From a checkpoint of a small transformer trained on Wikipedia.
Training: a variant of Adam for these matrices, 159M tokens, 9854 steps.
MLP neurons of a small language model. Each row is named by its layer, matrix (gate and up: input weights) and neuron, and shows model dimensions 0-159. Each number is 128 + 24 x the weight over its row's rms, rounded and kept within 0 to 255. Numbers have three digits each. A neuron's up and down rows have the sign that makes its largest values positive.
After each neuron's rows, "fires after" lists the tokens most often just before its 100 highest values on Wikipedia text that the model never trained on.

L2.gate331:103146131148123168099108153113163170136138124121165105132131147128124116088128117115135135161083110118117126121120131164102169147126154132147111172140169149136120115143096091158116136111143140137131140132147107098104165141127124127121110120135135120156162101120092185107116144117155129149096119119171109144123175160187160140131120123119133160127129162142084173102052084133131116154127113131137120160135158127127140119079105121102096088152124100095159171135134111133162167138116179
L2.up331:068099145100107108120111173103110143110150158140127111089104166103124097136116090066147115116136099130159114116133102153109157164137106111135135116106122153116150130109077115108131157150150118185169131132126151110097156113068121163119120132110128122148147121137137080128111116128140134138113113114094107120112107097122180109124175120104135108111111168090129146109131160144157112101134139111129144149105094144117147128092106188110106134122090103095169144161118122134094171113142124
fires after: " w", "t", "w", "ther", "her", "at"

L2.gate313:158145140128125080092142085108156143126129128125103150120093126137171104141128147121121165193127075118125086184165126095128160132119137107165155120127181105101121172173137113095113098114127143140122130104135120146088148139095175159099143084144126169160136127159115154130131110104145120101134117115091134147163117131109130109100151105116127105107101135094126119181169128120165135121134157145100107097132119136142135085114085152112158140130102129106130096138119127170150123145151138
L2.up313:107111137139097137118127076153097095114111138113156161093176140111132129100107123150127147154122122085122158118143116148131105124159124135143168126110174125130163137142119119143116107158096177119112137133116138132121134092095087117159123167113167094136107088180140122123104056172148101121143090152088105119146144141145127101131125098149161148163120095145137135134111154131113107127174127148175176175130095152093143135157131130105102111154114099121159114146135165123133142092125137
fires after: "c", " w", "w", " com", "at", "f"

L2.gate27:103121139109132128141138122143151108136183113114145141163149157101110129112112121117149174086092153118100140132133102134136111097131134136104176138092123109129175133159134165151152149143158152086087098119138130103179134101170113127125136132156097138126155122127125137076135151160149128124132125126133146088121084139131111109148124117119110146132133117120081109074131079085116124130171110104141071119104113128113107144150103165110127161128147122087101104085050139116147098140139133
L2.up27:101133153114109091147143169112078122182096119167079183119142103125127092150117107162124121109112125115137109108147161134078180126147120132067159138154101086172138129128117122117127114148162147126139104147134100166157135105121134135145144111094093116097119179154136137115116103112114167124115147128139117095136105103119136123121165130178148138156102135130108160085148104111140107093109111148065119144127104123132181142131142142127118115117119139129099145096092118145106138098145099
fires after: "ct", "ec", "p", "l", "at", " n"

L2.gate160:076090148121093127131148135138162113127126062169148128109120136089183127143120101146142087121109121110151172155124121161112139127124104154127137164133123139125084097152154089111136124136121133113151147119176161112089143098152135138134105061149108115099106149124130115110121108111149117169143138124118152132136140114104117138149101121123157132110161157126097125148143111144099113089124125096113137106095149173143114139115125154141138103143095180134123137055116095107146082086160129
L2.up160:136147150090117121157111105109091153090105121135111119145128122098165122069121116127149150143125151139108134100071108190096128162161148114174131167146104120139121106110119104134100114118170106111122122104146134132102162127131159115121123119133101098158088185100145084145121146115088166120113106119118126131100113093132109091148136095166093137111122135097122121103131111151069160116156135117165127129119128117170138156125131185135143121106119093126095141085112138162092113099127137
fires after: "ab", " f", "ing", "st", "r"

L2.gate420:122124117094144168150158083135125104115156079112141110147117087140158154122163099129100149125117111075147132095154131124088148118149122165110105149132087099099141111094073133125103146168106098108168165156156163117142149184138114150107108165116164126146142099132161103137134138113159157123146154161104150144149131158106144114109140135141159123127159138156078124105112169105117136087128121145098089118145125111110122128155157170098123101132144140154114119112113111163114163138115104
L2.up420:110131141077119111131110122164137155124128107108140109128151097114164108126133087172188127173079152139151149124090096157140180139166091142082158145096123124152153106128138147136133167140116158131137094143138124103132087121118113127137108093153154149151114114121098149114103147153121150091127122134138147107129142115135090130090098109161141125154121116131149140114112132100108136164148129117118121187149113113122074134083127181083083126137119136164152110127093156170127144108145142
fires after: "x", "s", "ic", "ers", "il"

L2.gate18:116150123098120133145101082157159102143165068114152147128162176152150127138112143142157147132164103090114137151113121129122169122124097096133159085113158141155092135185118107135136112157130129167116107089142112062157119161103111134098127151147110115152105077125117136101094129160144106149132148122114171119165137158108118109162126122133114149136114141127126133150143101091134137137116128122119127131129116117085130102100116208100150136129116124063112144123120116126143116167100118
L2.up18:123145128158112142141116122158108128123168118095119101101151126152088163113138103124132142141122092133118163122124131137104128131107083132115139129134134158154101160155123138132132107125116091094118105057138096148145109126166151113097126108159193160159141117079112155115148143114169085096172112183160114129100178139122110119168145135129127101139148174157113091116143116072151121108163162140095111125135127141147164111154143121144147160150162135138098127131132100096111099112102140
fires after: "v", " ", "em", "ic", " y", "y"

L2.gate366:107145119114127072133148128106115157110180087107107139091092116120104097097098062146126105093169111129163095144120111123114182109124134186151109148131116141124126130145102088131126124193156119126123108151157161132141108123140144101104128110123103113122136122112095135124101137111144143120152119162147110149119108130140147124089180144181141137134151115119134133138156144126091162104147110099118123114097105173094139142162147113109158153134102109105106106135141066103139172127110120
L2.up366:138103168145120130195120123162139151089138156119100100113166161129152127113107123077135110120113113131097149134149096111127118159142133165129151094131125120131101122130102167115117133134131140131106079124118165153126139131134092171134127139094132139129135073157128181115150108137129117089093143116144172108107141124110136132133137141101123146095095130155193143100124140150175172180094100116132116145155132117145092092126110168118146151103162113081124123094130137138149130124101075
fires after: " W", "ong", "est", "t", "k"

L2.gate342:161113192132124102114104143131137151131092106134110098075176106102142082089118136118092150106141065082129122192117104108144105140099177157155129088101141086117158112110146137158119120121156184151135127144150115110154176117124121114124121128107139110155152091162124107095152101100149096145140125126099139123142135125112123118131106126108105088151114115144158087091086125181116124134077109111113110137151145149119108125131124126133136103118118105125164144123132130116128108143155125
L2.up342:151125157157154092119145150140129157142130130137115156117140120159124097149129105147091096171095101099115159148120131095096113161146123160169098104159125104174146117143143118129129131110164155102141144133130120144120136099160094134147133138110142148129059122116145112117063139061141176129152137154137147122150128113134140132120134099150157115111161105144126083112128106107100115157129136113140130143143116125132128151117147158055143144146185086176099120095080116135127092132133142
fires after: "p", " n", "ec", " g", " c", "s"